Weights of a small GPT-style language model, trained from scratch on English Wikipedia: capped logits.
MLP neurons of a small language model. Each row is named by its layer, matrix (gate and up: input weights; down: output weights) and neuron, and shows model dimensions 16-79. Each number is 200 + 30 x the weight over its row's rms, rounded and kept within 0 to 999. A neuron's up and down rows have the sign that makes its largest values positive.
After each neuron's rows, "fires after" lists the tokens most often just before its 100 highest values on Wikipedia text that the model never trained on. A number after a token or word is its count.

L8.gate106,165,203,212,221,130,151,211,203,162,193,171,210,188,216,261,192,163,267,222,203,235,198,211,274,203,211,213,134,198,189,199,242,174,244,246,178,195,192,222,185,191,235,176,193,249,158,177,185,213,219,191,213,196,247,138,184,221,238,212,200,153,209,219,167
L8.up106,216,224,191,232,168,191,165,164,198,183,216,221,190,230,211,174,220,224,193,191,191,192,231,211,185,177,190,180,247,211,264,160,171,220,244,223,209,196,235,172,209,189,173,163,207,151,209,207,224,219,189,251,227,186,184,136,204,147,227,199,181,188,221,200
L8.down106,139,196,163,233,265,186,143,197,170,166,206,223,196,197,187,175,160,218,199,199,252,190,242,176,193,164,204,209,225,211,132,187,229,179,158,209,233,250,164,243,207,197,201,164,228,203,192,138,229,204,177,202,229,183,238,168,182,209,183,190,159,175,181,193
fires after: " G" 17, " h" 17, " g" 14, " L" 12, " I" 10

L8.gate8,187,134,145,205,189,164,238,205,244,184,183,188,176,244,169,153,204,217,144,209,228,206,180,215,187,200,196,150,176,230,262,267,220,166,153,181,201,237,155,129,204,223,168,193,220,210,192,190,201,213,223,202,275,228,199,220,253,224,174,198,193,228,216,195
L8.up8,155,213,160,225,261,223,122,245,208,188,180,232,219,207,177,189,120,253,157,195,232,243,148,225,157,204,204,190,233,205,151,184,178,150,211,152,229,162,236,194,253,225,194,167,181,213,155,188,177,192,254,236,230,219,176,235,252,219,166,212,220,180,211,262
L8.down8,167,250,244,239,217,203,216,225,209,232,215,181,254,211,171,179,228,178,189,206,202,196,192,127,158,216,172,199,212,154,211,196,167,211,189,179,192,169,166,226,236,220,227,185,224,145,204,246,211,176,270,160,155,215,228,198,253,213,181,176,232,221,161,238
fires after: "fer" 12, "im" 11, "om" 9, "um" 9, "et" 7, " dif" 6

L8.gate447,239,232,242,215,182,193,208,216,182,214,190,192,178,181,197,184,152,203,190,186,229,271,175,209,150,238,162,232,185,172,230,226,213,219,202,154,208,191,188,200,174,242,202,222,213,205,201,186,185,182,202,163,184,236,182,225,187,204,172,175,170,215,225,257
L8.up447,173,208,177,207,179,174,179,158,201,211,162,210,200,223,238,205,201,196,205,208,142,279,206,266,250,173,173,194,147,232,236,183,237,165,239,163,229,262,198,191,182,139,180,155,214,166,273,182,189,220,224,176,168,189,183,169,208,209,177,198,196,147,196,181
L8.down447,204,200,212,172,189,161,187,236,293,222,208,209,204,231,212,187,160,213,156,237,221,273,184,177,263,159,220,269,198,199,211,225,220,221,216,235,211,225,212,187,219,194,273,220,195,180,188,215,172,207,179,235,145,194,163,213,187,225,181,144,257,141,271,220
fires after: "ort" 15, "al" 9, "ec" 8, " leg" 7, "igh" 6, "ian" 6

L8.gate279,274,211,152,170,241,184,215,246,191,171,177,194,246,210,220,204,203,221,247,210,231,163,209,244,193,217,193,196,167,194,241,215,221,128,191,146,265,206,155,230,217,204,190,225,210,186,221,196,233,180,214,184,238,257,208,223,208,191,208,183,216,171,242,253
L8.up279,242,207,175,179,136,164,239,220,233,209,210,164,175,212,141,208,190,237,159,202,220,191,263,176,174,176,219,177,201,223,212,219,226,204,213,164,189,243,169,203,179,188,200,195,173,185,231,177,177,198,172,248,202,194,146,206,188,131,155,164,230,203,219,149
L8.down279,149,211,196,193,203,202,268,166,213,161,191,191,139,232,180,226,241,214,261,241,169,168,209,181,217,229,237,201,160,280,217,172,207,176,180,227,240,220,151,183,206,214,213,193,197,231,202,213,186,178,147,163,200,179,255,184,158,234,187,243,204,220,196,186
fires after: "fer" 12, " dif" 10, " ag" 9, " a" 8, " I" 7, " num" 6

L7.gate297,214,221,238,213,223,179,225,235,215,185,222,158,223,204,205,176,222,189,150,233,300,181,180,229,198,210,180,198,187,170,207,216,156,173,281,137,200,234,177,197,196,198,222,169,207,226,205,244,226,182,224,164,223,227,195,195,168,198,181,224,147,256,227,235
L7.up297,191,204,172,224,218,154,205,225,233,187,227,149,206,201,210,202,273,183,177,205,244,163,247,231,186,184,219,195,237,253,166,190,144,190,264,138,150,218,230,182,228,175,212,186,175,220,195,222,214,228,208,158,213,174,217,207,166,179,195,185,208,271,213,157
L7.down297,194,244,157,189,209,219,180,205,156,230,247,186,195,225,227,237,219,185,191,220,208,170,226,201,210,150,174,200,178,261,173,227,225,177,263,143,257,183,183,219,235,166,174,209,199,180,206,242,216,216,198,152,250,183,245,146,178,199,202,205,162,218,169,209
fires after: " |" 55, " " 22, ")" 9

L7.gate12,221,166,232,213,203,164,207,178,191,214,192,232,163,135,188,144,184,243,216,176,170,257,206,170,241,180,209,254,170,217,169,201,232,155,190,216,196,154,156,244,160,235,165,205,183,210,172,207,197,211,242,205,247,178,159,158,186,209,175,165,154,257,201,165
L7.up12,191,143,210,194,213,207,211,214,168,151,179,267,254,187,243,201,187,215,219,198,213,229,182,167,210,174,213,214,185,174,245,200,228,221,227,194,209,174,212,239,233,244,187,199,171,203,173,217,176,177,191,239,248,194,204,173,229,142,176,244,190,148,198,237
L7.down12,165,173,217,189,197,204,217,242,199,158,175,161,228,186,233,187,239,181,189,178,261,250,210,196,251,216,211,239,192,234,226,150,224,202,253,216,191,190,181,218,231,155,210,202,223,184,239,263,188,208,160,218,132,182,203,193,205,177,249,194,236,190,213,237
fires after: " K" 14, " J" 12, " S" 10, " W" 7, "an" 5, "j" 5

L7.gate181,222,200,225,188,211,220,184,249,199,191,242,186,189,196,173,205,100,213,213,220,206,246,177,135,207,280,194,183,167,176,200,201,196,225,149,208,197,230,177,240,133,215,167,180,239,263,236,173,210,179,215,193,211,213,198,208,208,204,200,153,164,152,215,173
L7.up181,189,213,197,209,208,164,179,272,218,156,181,203,205,174,198,181,197,254,174,216,195,300,186,203,261,206,252,201,166,181,182,194,186,175,178,227,156,190,185,261,153,261,153,175,189,228,215,180,195,250,183,213,196,240,229,214,211,176,156,219,193,203,205,104
L7.down181,219,149,188,182,196,168,224,181,212,202,178,225,214,179,206,255,208,143,180,217,223,207,226,193,211,224,203,195,200,135,236,218,211,210,228,184,177,242,217,213,193,191,209,193,240,122,208,233,160,205,140,164,188,214,210,169,166,160,117,194,166,200,226,169
fires after: "|" 32, "\n" 22, "ced" 8, " Pre" 8, " No" 6

L8.gate284,203,249,197,202,200,219,170,199,161,196,194,200,241,226,183,215,241,161,196,182,211,211,162,203,205,216,132,192,192,160,240,178,172,172,292,238,299,219,241,154,216,182,213,143,237,197,202,177,219,215,183,225,213,219,181,200,185,214,232,185,192,143,233,253
L8.up284,168,223,195,255,233,193,205,202,162,168,209,178,230,181,212,231,266,173,212,133,171,223,207,167,230,206,155,211,243,184,251,192,179,166,291,183,255,202,221,167,171,209,186,136,217,237,243,182,211,149,177,255,156,206,170,191,180,169,259,171,223,187,182,253
L8.down284,190,206,232,190,216,193,277,145,226,117,191,175,216,181,183,201,226,215,289,193,176,170,191,176,171,185,180,235,187,196,199,197,179,189,183,116,173,164,191,160,181,223,205,210,177,218,238,220,235,159,201,309,163,210,142,193,216,191,156,191,239,197,156,162
fires after: " dis" 21, "-" 12, "re" 10, " En" 9, " un" 9, " n" 7

L7.gate95,159,202,215,219,183,214,246,147,231,187,235,140,200,172,252,229,191,239,207,162,200,242,159,215,202,194,256,217,218,220,262,234,185,140,202,173,209,186,244,204,195,204,240,191,195,241,167,220,169,198,241,214,236,170,194,220,208,153,184,219,195,198,195,209
L7.up95,158,136,202,218,174,162,265,218,177,183,236,167,200,212,250,250,121,214,195,174,181,201,180,241,172,216,248,192,240,197,193,209,199,158,185,230,181,214,203,198,192,173,174,189,244,190,175,172,169,212,245,190,227,211,179,249,230,190,246,221,209,200,226,224
L7.down95,232,234,217,209,225,145,227,203,195,209,195,288,232,212,213,246,212,139,230,205,230,200,240,164,182,200,184,221,159,199,218,179,246,183,197,200,225,255,230,198,206,226,167,158,161,190,239,204,241,179,198,244,189,241,194,173,195,132,209,226,191,186,256,184
fires after: " M" 25, " V" 18, "\n" 16, "P" 8, " P" 5, " B" 5

L7.gate28,216,162,188,201,201,150,193,191,174,222,194,222,241,236,198,165,225,183,222,147,145,198,202,219,199,163,185,202,196,214,263,162,243,217,202,219,214,207,235,261,140,209,133,206,234,230,228,209,195,199,183,177,196,211,199,180,178,191,231,162,203,216,192,231
L7.up28,204,164,163,151,164,202,228,225,192,211,162,160,186,202,169,201,194,178,164,237,202,192,181,185,188,210,197,193,191,201,218,141,169,249,203,225,236,276,197,220,229,157,174,207,194,256,210,197,175,183,181,210,193,245,231,209,155,200,222,166,224,169,241,192
L7.down28,191,186,197,243,210,190,195,144,206,158,203,173,192,209,200,248,219,243,179,194,144,181,229,212,236,234,199,218,233,141,227,175,188,217,180,214,254,219,208,149,208,190,248,180,244,175,191,180,235,192,231,181,229,160,169,172,202,206,162,172,203,177,172,223
fires after: " f" 18, " st" 11, "ab" 10, " a" 9, " est" 8, "ir" 6

L7.gate112,231,212,213,205,162,210,217,214,198,209,243,168,167,190,223,185,207,205,205,163,197,214,159,274,182,214,192,199,85,223,244,240,201,157,185,197,197,184,182,220,194,235,188,193,191,197,152,235,190,205,192,178,233,199,194,153,160,174,254,149,168,178,204,242
L7.up112,200,234,172,161,224,229,200,150,229,205,235,231,199,203,167,131,272,160,173,171,194,208,197,259,173,178,151,234,185,203,208,219,245,209,200,211,163,217,254,190,219,188,154,202,208,223,228,189,203,231,240,209,225,239,168,193,240,150,190,192,217,173,186,169
L7.down112,180,145,201,201,214,284,218,183,195,175,250,187,181,186,147,200,256,195,212,194,197,208,212,157,205,169,205,202,270,192,195,223,199,183,234,159,124,198,167,246,226,171,222,222,134,225,203,195,221,188,153,219,193,237,245,241,224,151,196,178,227,163,185,204
fires after: "1" 12, "0" 11, "7" 10, "6" 9, " (" 9, "3" 8

L8.gate313,205,194,132,154,178,205,226,201,198,256,229,211,151,162,207,151,157,223,238,256,208,172,239,199,190,217,150,171,212,167,228,219,204,177,145,182,195,194,166,181,236,195,193,212,207,224,212,202,184,222,145,176,134,214,235,225,194,184,195,232,190,275,204,145
L8.up313,170,237,221,186,211,163,207,218,244,261,225,278,161,219,188,157,106,212,194,197,230,184,205,148,209,178,192,145,217,154,167,227,275,208,204,155,207,226,204,239,178,215,172,174,235,191,171,233,198,253,215,214,151,234,217,228,206,197,181,213,198,211,173,221
L8.down313,240,169,212,161,201,170,203,166,196,193,200,245,196,197,222,202,273,196,195,271,182,257,199,226,238,105,182,216,196,168,276,166,222,187,205,217,204,256,209,141,215,200,189,191,226,162,165,226,155,199,205,233,226,180,155,167,211,160,176,199,237,222,192,166
fires after: " g" 19, "al" 16, "us" 8, " G" 8, "g" 6, "ian" 5

L8.gate42,170,229,249,207,144,196,193,237,151,264,187,170,178,235,174,240,208,230,137,193,217,231,169,207,228,187,222,151,183,191,235,190,174,182,242,228,268,196,145,213,163,211,219,192,291,171,169,240,183,190,187,207,228,201,163,201,124,202,241,201,197,206,227,214
L8.up42,208,204,209,147,169,158,208,193,262,194,147,166,207,220,154,231,209,213,213,170,159,193,232,257,174,150,269,202,176,274,172,154,179,236,204,209,217,187,213,201,198,203,213,236,195,182,173,185,156,206,210,260,198,169,227,242,223,147,199,164,227,229,152,192
L8.down42,205,196,189,206,226,210,243,174,241,172,247,190,209,171,185,160,198,201,248,203,173,208,217,196,205,189,244,209,194,203,177,228,205,222,155,184,119,194,188,204,216,185,203,226,158,239,182,172,200,181,168,232,202,185,210,170,215,170,183,146,323,249,217,221
fires after: " N" 24, " G" 22, " S" 13, " T" 8

L7.gate341,191,255,225,194,213,179,187,169,155,208,188,168,203,201,201,204,217,216,204,165,217,153,203,241,190,206,190,167,197,219,206,212,170,173,249,135,195,212,196,118,209,215,209,199,228,196,176,214,259,196,218,175,230,233,183,195,206,243,218,177,141,249,222,261
L7.up341,192,196,166,156,141,212,218,206,214,229,171,153,228,218,200,202,208,207,212,208,231,220,234,238,204,136,189,241,217,231,211,171,212,232,217,210,131,250,173,166,225,211,239,203,231,171,226,181,237,193,202,178,195,163,253,233,195,190,173,215,208,208,250,194
L7.down341,211,164,169,185,154,247,208,192,188,202,205,194,150,231,190,199,169,211,146,185,213,172,209,157,180,180,180,198,235,245,190,190,208,192,217,169,227,186,153,202,224,155,190,234,216,232,151,191,238,238,204,107,230,142,230,156,190,272,206,161,115,215,186,198
fires after: " |" 39, " " 27, "5" 10, "0" 6

L7.gate433,181,229,217,186,205,196,201,166,170,144,224,187,242,196,179,236,237,202,225,164,197,173,181,228,212,201,214,194,176,181,240,208,218,190,201,242,220,220,197,184,237,151,106,182,194,186,226,237,151,234,175,205,171,194,250,200,201,192,242,164,174,210,182,248
L7.up433,232,259,250,170,197,170,203,155,167,176,275,218,202,173,179,214,221,187,202,177,193,149,171,171,230,170,195,157,173,199,233,228,167,212,139,198,180,182,215,218,215,127,187,240,198,221,265,165,159,198,215,203,208,242,219,224,203,200,230,199,181,191,152,248
L7.down433,225,147,194,153,221,142,174,237,251,210,252,196,173,178,164,222,191,200,225,202,184,204,181,190,196,212,191,192,200,173,228,158,198,192,245,199,200,221,145,243,189,166,174,237,234,178,272,205,216,175,225,256,167,196,252,170,186,189,160,207,234,224,221,187
fires after: " (" 25, "1" 18, "0" 14, " " 7, "9" 7

L8.gate374,217,178,170,191,231,255,240,224,211,179,238,202,186,179,165,224,128,152,194,219,229,242,248,150,195,178,202,191,195,160,151,203,197,181,200,138,183,182,220,247,168,200,194,141,252,174,271,174,204,212,163,226,207,217,255,236,213,241,164,151,183,150,228,148
L8.up374,235,153,180,161,206,221,229,224,207,211,220,201,206,236,195,174,188,206,173,218,246,174,203,183,235,192,163,235,215,182,170,197,248,223,214,147,188,252,207,226,186,277,159,175,264,210,168,195,270,169,179,228,213,207,189,242,196,183,181,174,233,167,182,183
L8.down374,205,197,226,195,224,247,152,190,150,244,203,217,206,184,166,236,238,177,146,148,241,201,212,226,187,194,156,228,196,205,259,212,216,190,178,179,236,194,206,203,183,141,151,186,239,185,202,166,221,192,213,200,184,212,201,190,196,166,144,166,158,212,202,205
fires after: "\n" 66, " Year" 6, "st" 6

L8.gate227,205,204,225,175,156,197,180,214,191,156,216,191,169,209,172,231,229,168,249,174,243,193,201,201,230,224,227,178,241,152,239,199,169,180,193,174,204,229,184,194,201,229,157,221,219,210,211,144,243,201,190,227,234,243,185,222,207,195,239,156,173,228,201,247
L8.up227,169,203,155,156,182,160,174,237,222,195,243,225,182,211,187,225,224,180,245,154,188,211,240,295,179,153,160,238,195,155,207,234,137,198,166,195,181,257,161,196,273,199,190,189,236,229,200,189,200,225,197,222,157,218,165,149,194,155,219,183,198,222,163,204
L8.down227,134,236,198,166,220,230,215,185,201,197,200,233,216,208,166,183,188,187,176,182,179,222,224,206,218,222,209,217,199,200,157,183,201,207,194,220,202,204,196,198,248,165,253,202,170,152,189,141,200,206,216,184,137,202,156,208,212,191,202,173,159,251,141,224
fires after: " |" 26, " " 10, "0" 9, " made" 8, " is" 7, "3" 6

L7.gate383,199,180,222,170,168,220,209,200,158,155,262,238,231,165,187,220,275,168,196,128,204,201,130,167,167,230,190,185,214,213,214,202,188,200,224,232,249,171,259,186,170,168,190,223,211,189,217,217,190,241,234,194,210,203,212,233,184,203,274,181,213,183,189,250
L7.up383,227,169,233,177,183,224,183,189,152,180,212,188,228,125,210,243,250,243,194,203,173,190,155,205,190,208,172,205,184,191,191,188,192,206,265,237,170,172,194,190,180,196,178,228,196,188,223,216,162,224,282,208,179,246,225,228,191,204,214,200,225,178,163,251
L7.down383,212,189,166,214,218,203,223,211,167,172,138,207,217,216,214,235,236,192,187,150,210,192,175,142,236,221,126,201,222,205,246,230,194,148,214,196,234,218,203,178,194,247,219,220,181,224,252,169,230,176,207,220,234,195,215,172,199,190,204,213,211,226,244,156
fires after: " \"" 28, "-" 19, " un" 13, " (" 9, "d" 6

L7.gate173,228,191,172,189,158,215,167,222,237,230,197,154,114,207,195,143,259,207,197,162,159,228,192,182,190,176,227,208,199,212,212,219,179,174,241,173,259,171,204,182,151,221,216,199,194,178,233,184,237,176,207,216,233,229,211,214,165,216,194,187,180,184,175,236
L7.up173,152,181,220,172,162,168,188,207,161,219,193,176,198,258,193,288,187,193,231,187,227,148,154,236,217,228,222,227,214,205,200,182,185,192,246,182,226,170,164,185,205,216,178,199,200,188,226,237,196,236,242,232,235,205,222,216,196,218,198,180,192,190,158,241
L7.down173,253,164,197,202,212,191,175,194,161,215,217,217,181,201,175,181,204,210,167,217,230,226,175,264,242,175,159,194,209,243,200,197,245,151,118,173,199,228,158,198,218,172,167,146,231,194,213,190,180,177,165,154,211,203,270,140,214,193,211,224,195,198,231,190
fires after: "-" 73, "|" 9, "\n" 4

L8.gate120,222,196,208,183,254,204,199,218,153,195,182,233,238,166,185,183,213,181,206,227,226,193,214,240,230,231,222,221,236,164,245,205,190,165,229,188,202,196,155,190,233,187,213,193,240,155,217,97,251,132,151,163,185,238,204,146,229,190,204,196,167,204,174,240
L8.up120,195,237,217,240,190,164,216,289,268,230,213,224,191,216,164,169,174,197,211,191,242,244,213,213,172,170,242,177,209,211,241,212,182,179,158,122,181,237,172,220,202,197,229,197,211,164,211,265,176,186,251,232,152,188,219,225,214,217,186,179,199,230,250,192
L8.down120,221,231,211,242,233,159,184,166,216,228,191,205,174,202,222,144,171,204,235,185,227,156,233,142,237,170,219,216,250,226,184,145,175,217,205,218,183,268,239,196,216,212,194,144,231,211,181,175,168,231,203,201,216,238,208,147,202,180,125,203,253,213,144,185
fires after: " dif" 21, " ar" 12, "at" 7, " num" 5, " serv" 5, " n" 5

L7.gate424,204,171,200,225,158,168,233,186,199,197,213,201,201,226,243,190,193,235,259,155,175,179,163,250,200,211,245,259,161,232,190,169,208,212,181,202,238,253,140,168,183,242,200,238,174,261,188,234,216,150,213,244,261,221,209,216,227,193,138,214,186,174,241,126
L7.up424,182,198,203,293,182,174,243,238,221,225,209,197,218,189,217,216,253,178,196,189,220,140,223,188,172,204,198,195,230,227,200,165,189,121,179,174,204,222,177,193,228,199,192,202,199,249,209,195,205,210,182,205,224,223,189,227,210,220,199,140,216,186,231,186
L7.down424,181,169,173,161,230,214,180,166,218,186,232,196,236,204,191,175,168,147,252,232,171,190,204,231,234,198,250,265,188,202,188,219,199,234,198,174,214,213,231,239,218,229,231,222,216,236,205,223,201,136,199,204,165,220,181,191,180,218,259,254,160,248,180,201
fires after: "\n" 58, " " 17, "|" 12, "-" 6, " B" 5

L6.gate314,234,194,201,173,236,192,193,198,196,193,230,253,250,244,234,234,199,193,207,223,182,132,214,207,173,163,200,243,248,147,149,157,153,231,207,232,206,231,213,206,197,228,179,207,173,171,234,187,243,204,240,221,244,243,212,198,186,165,156,202,190,173,196,181
L6.up314,213,144,171,172,210,155,158,259,212,212,185,223,206,210,239,222,171,207,219,232,155,153,251,220,144,184,203,212,177,173,213,195,172,247,231,204,218,224,197,203,183,209,220,230,158,185,181,166,214,195,207,225,180,176,177,192,160,182,150,197,176,175,174,128
L6.down314,171,198,225,195,213,218,192,220,173,200,249,219,170,211,141,177,162,167,196,196,209,176,220,199,256,201,178,212,216,186,209,196,216,236,179,198,167,182,195,158,162,223,196,154,196,223,208,218,232,207,204,154,217,175,234,204,181,196,209,216,206,197,184,242
fires after: " " 19, " a" 17, " the" 9, "The" 8, "'" 6, " f" 5

L8.gate99,256,204,211,162,225,202,181,267,206,199,225,196,247,199,196,199,232,154,189,187,254,252,189,245,95,223,219,224,201,238,184,172,175,204,206,191,233,217,181,174,179,162,176,219,226,204,262,183,243,188,223,205,200,184,162,228,157,238,197,205,173,183,231,157
L8.up99,214,222,177,230,219,235,146,201,180,179,173,209,177,230,218,187,241,121,170,207,207,217,215,177,186,194,110,261,237,180,209,267,213,268,227,174,169,219,203,197,241,183,192,222,208,240,192,166,212,165,175,179,253,199,198,169,145,224,238,182,169,165,243,207
L8.down99,258,169,212,169,239,190,210,213,191,189,219,190,212,267,217,222,187,197,165,234,181,189,165,231,193,234,209,171,170,193,233,160,210,195,229,158,164,199,215,176,174,240,234,174,171,140,206,183,212,203,214,238,217,213,145,187,226,237,220,206,181,182,183,206
fires after: " ev" 21, "′" 8, " inst" 7, " serv" 7, "enc" 5, " offic" 5

L8.gate311,225,173,164,270,205,234,182,263,234,182,185,208,198,222,290,235,174,218,265,223,217,205,202,261,159,191,184,113,159,199,214,173,202,192,199,191,214,197,180,170,229,165,176,177,219,169,225,179,182,235,207,200,240,179,171,132,156,189,182,245,198,173,196,247
L8.up311,180,159,216,198,182,179,199,179,176,168,240,225,216,182,228,245,223,216,275,217,153,195,101,216,232,202,205,191,185,213,236,174,209,180,218,194,198,188,196,172,192,243,145,212,253,210,195,215,164,188,197,233,137,215,238,235,240,152,228,253,193,199,236,187
L8.down311,212,190,213,191,187,171,228,173,222,157,201,174,171,200,216,185,214,217,184,185,172,232,198,198,155,177,148,221,186,236,208,248,228,162,194,164,181,194,203,274,204,208,205,186,231,200,221,236,139,260,182,191,261,195,180,195,195,210,197,195,158,183,198,223
fires after: " E" 21, " I" 20, " e" 19, "E" 10, "I" 7, "a" 4

L8.gate221,241,137,197,211,209,230,147,203,197,247,203,226,206,206,211,185,172,271,204,166,203,224,195,177,196,199,176,185,147,166,218,231,174,194,147,257,236,145,156,174,216,184,232,203,148,191,171,164,173,167,234,153,200,208,186,190,178,199,222,199,189,185,150,200
L8.up221,217,182,170,223,226,247,217,123,176,217,161,236,258,177,174,207,213,260,179,205,216,219,164,212,225,170,203,226,121,175,276,188,184,205,181,252,237,203,165,240,229,166,174,215,194,173,141,199,215,194,170,269,220,197,180,160,226,179,237,179,148,193,194,212
L8.down221,209,192,232,211,184,202,202,196,232,236,226,228,212,162,163,194,226,188,206,185,180,174,149,151,120,205,208,194,172,256,219,209,188,216,200,205,246,159,229,246,202,167,133,198,273,224,162,190,230,184,198,207,235,250,210,216,208,173,222,234,160,201,166,202
fires after: "h" 24, " K" 11, "ak" 9, "j" 6, "k" 5

L8.gate119,230,225,244,215,163,178,194,162,170,230,221,222,198,202,188,214,202,237,136,184,169,280,174,206,207,180,187,176,226,163,203,168,261,200,187,220,184,189,132,134,215,183,212,164,241,176,169,233,215,244,243,201,168,207,190,226,180,234,191,225,178,205,168,175
L8.up119,223,150,231,217,236,164,207,197,225,194,186,216,199,206,204,282,206,179,208,209,212,203,150,257,173,189,186,180,164,180,152,181,248,245,194,174,201,199,144,185,217,219,201,182,232,217,218,250,220,161,239,199,201,252,246,219,218,233,191,192,212,195,186,214
L8.down119,162,210,211,205,185,189,216,182,207,189,146,257,221,255,175,166,152,204,194,183,175,162,180,160,179,150,245,171,192,240,202,257,176,182,218,215,230,167,202,206,231,228,224,170,216,160,187,196,186,194,283,230,251,190,199,227,196,174,244,226,214,190,155,187
fires after: " S" 41, " s" 14, "S" 12, " Sh" 9, " G" 6

L7.gate229,258,236,232,200,135,181,170,226,168,198,227,198,204,282,236,207,213,217,184,213,206,204,199,183,187,205,154,219,169,195,286,199,177,209,212,211,222,224,167,178,215,198,231,175,208,228,238,230,253,180,279,185,274,217,176,246,160,198,225,214,144,232,160,247
L7.up229,164,151,203,217,218,130,216,220,192,177,212,199,172,177,184,231,213,205,178,242,191,222,286,203,217,177,151,238,217,193,218,209,201,136,199,196,194,173,197,228,218,196,195,140,155,199,220,166,181,234,187,261,177,204,246,254,212,173,216,212,235,209,226,179
L7.down229,177,162,179,219,213,159,288,193,237,211,193,220,193,167,204,155,211,200,166,213,180,178,244,182,215,195,215,245,230,224,207,203,227,196,198,196,155,191,215,215,153,201,172,182,153,189,172,144,166,207,163,210,110,209,270,222,217,201,208,189,259,165,203,189
fires after: "\n" 95, " " 4

L8.gate93,155,233,190,202,187,201,190,263,198,222,223,170,208,224,164,169,189,205,161,207,242,223,192,207,153,164,228,209,182,208,166,205,125,177,141,170,166,190,209,198,191,187,184,184,183,245,154,182,175,194,195,211,214,223,197,212,178,266,195,218,208,249,222,253
L8.up93,195,219,224,171,192,190,237,169,229,226,197,177,221,261,150,193,205,231,176,182,233,223,197,207,210,195,232,211,201,144,175,235,190,232,171,207,187,208,188,227,243,178,208,173,178,219,180,205,188,203,199,140,184,216,193,214,227,190,235,210,194,206,175,179
L8.down93,201,184,189,225,195,217,220,160,210,201,192,212,204,189,200,227,261,230,179,213,131,106,153,221,303,172,221,202,261,149,188,192,208,220,213,173,179,147,216,204,209,186,259,167,218,199,194,224,204,231,235,173,173,188,174,195,203,187,157,229,227,192,191,157
fires after: "0" 24, " met" 12, "lect" 6, " elect" 5, " Austral" 4

L7.gate230,195,196,194,159,228,210,229,196,193,183,232,207,201,197,227,210,184,172,247,168,211,162,183,218,189,171,248,205,180,240,201,242,206,213,207,134,218,235,219,152,244,199,179,187,217,252,210,188,209,210,213,218,220,209,183,189,171,187,205,184,162,242,234,189
L7.up230,186,233,209,185,233,202,222,187,200,188,263,184,234,199,157,242,199,157,255,196,275,131,167,195,229,216,202,139,213,243,139,232,129,204,158,159,181,221,225,188,187,174,185,212,212,229,214,190,251,158,179,161,207,199,211,199,174,201,217,215,174,183,216,208
L7.down230,199,152,175,192,221,205,151,191,230,208,225,227,191,201,181,202,206,188,191,146,230,170,192,189,233,222,208,197,232,223,165,167,225,225,242,135,221,214,190,206,190,149,237,169,218,266,150,174,191,204,196,226,162,245,246,181,203,207,201,213,161,187,186,189
fires after: " " 19, " |" 17, "2" 8, "4" 5, "0" 5, " (" 5

L8.gate405,250,225,224,203,149,179,132,228,193,242,186,196,162,162,155,106,171,265,163,171,221,238,233,248,239,241,202,159,229,185,193,163,163,213,226,173,180,225,205,177,208,182,236,228,183,187,167,190,176,215,193,183,217,227,236,190,221,258,164,182,182,193,168,190
L8.up405,187,221,209,197,198,192,223,208,166,203,238,126,163,191,191,169,199,221,169,188,175,259,200,276,175,210,241,165,164,226,210,164,145,191,237,220,164,212,166,196,170,216,165,180,164,223,249,207,208,186,244,210,180,185,193,212,181,223,171,205,165,229,232,193
L8.down405,191,206,201,214,211,206,241,183,246,175,211,265,173,232,233,231,218,165,191,195,206,194,238,201,223,211,214,206,193,176,204,202,248,213,195,187,230,190,135,144,222,236,251,190,162,221,206,195,204,197,164,232,231,233,166,203,193,201,226,224,170,276,182,244
fires after: " G" 45, "G" 9, " g" 7, "or" 5, "op" 4, "at" 4

L8.gate344,192,227,207,206,223,265,177,198,211,255,225,179,173,194,199,231,205,199,179,224,214,266,210,194,258,251,145,205,167,243,197,160,203,172,199,237,210,173,193,195,176,149,241,134,180,193,204,154,164,190,156,206,182,198,186,218,229,161,250,205,192,178,191,189
L8.up344,225,160,198,206,241,225,187,151,255,240,217,210,240,170,229,196,210,173,230,228,161,200,215,179,205,205,248,180,232,215,247,155,198,234,193,246,214,221,160,199,187,162,194,198,163,192,215,145,189,204,230,239,225,161,213,182,182,233,222,207,218,163,170,180
L8.down344,184,201,190,159,248,171,208,171,170,197,194,203,249,204,209,180,253,225,222,177,223,162,213,180,206,194,255,169,228,141,213,237,236,166,218,220,217,145,200,152,179,192,224,227,234,175,160,186,194,193,191,184,209,151,191,201,147,211,192,208,151,256,187,219
fires after: " " 54, " ob" 7, " bec" 6, "ord" 5, " cre" 4

L8.gate345,202,170,190,279,177,166,196,246,172,196,188,212,164,198,239,184,208,228,214,246,229,150,182,209,212,260,219,199,97,208,199,158,213,193,174,203,196,201,123,177,193,202,181,112,205,190,178,219,164,171,275,200,222,170,210,180,158,230,175,181,188,194,176,220
L8.up345,227,202,196,198,236,149,168,198,154,217,187,195,228,242,294,184,151,192,208,170,207,211,213,186,159,239,197,152,194,209,231,213,212,157,191,217,146,223,183,219,133,184,157,216,191,215,213,185,161,177,224,207,181,207,201,153,161,191,155,190,195,214,188,166
L8.down345,255,209,178,236,193,178,263,184,205,168,184,181,246,212,203,224,214,264,212,230,206,188,178,202,189,207,208,176,155,197,223,202,174,233,238,210,201,200,171,234,237,213,201,188,179,216,175,268,207,251,156,236,155,212,164,194,216,152,193,205,185,151,181,152
fires after: " I" 15, "3" 15, "I" 11, " K" 10, "2" 8, "4" 6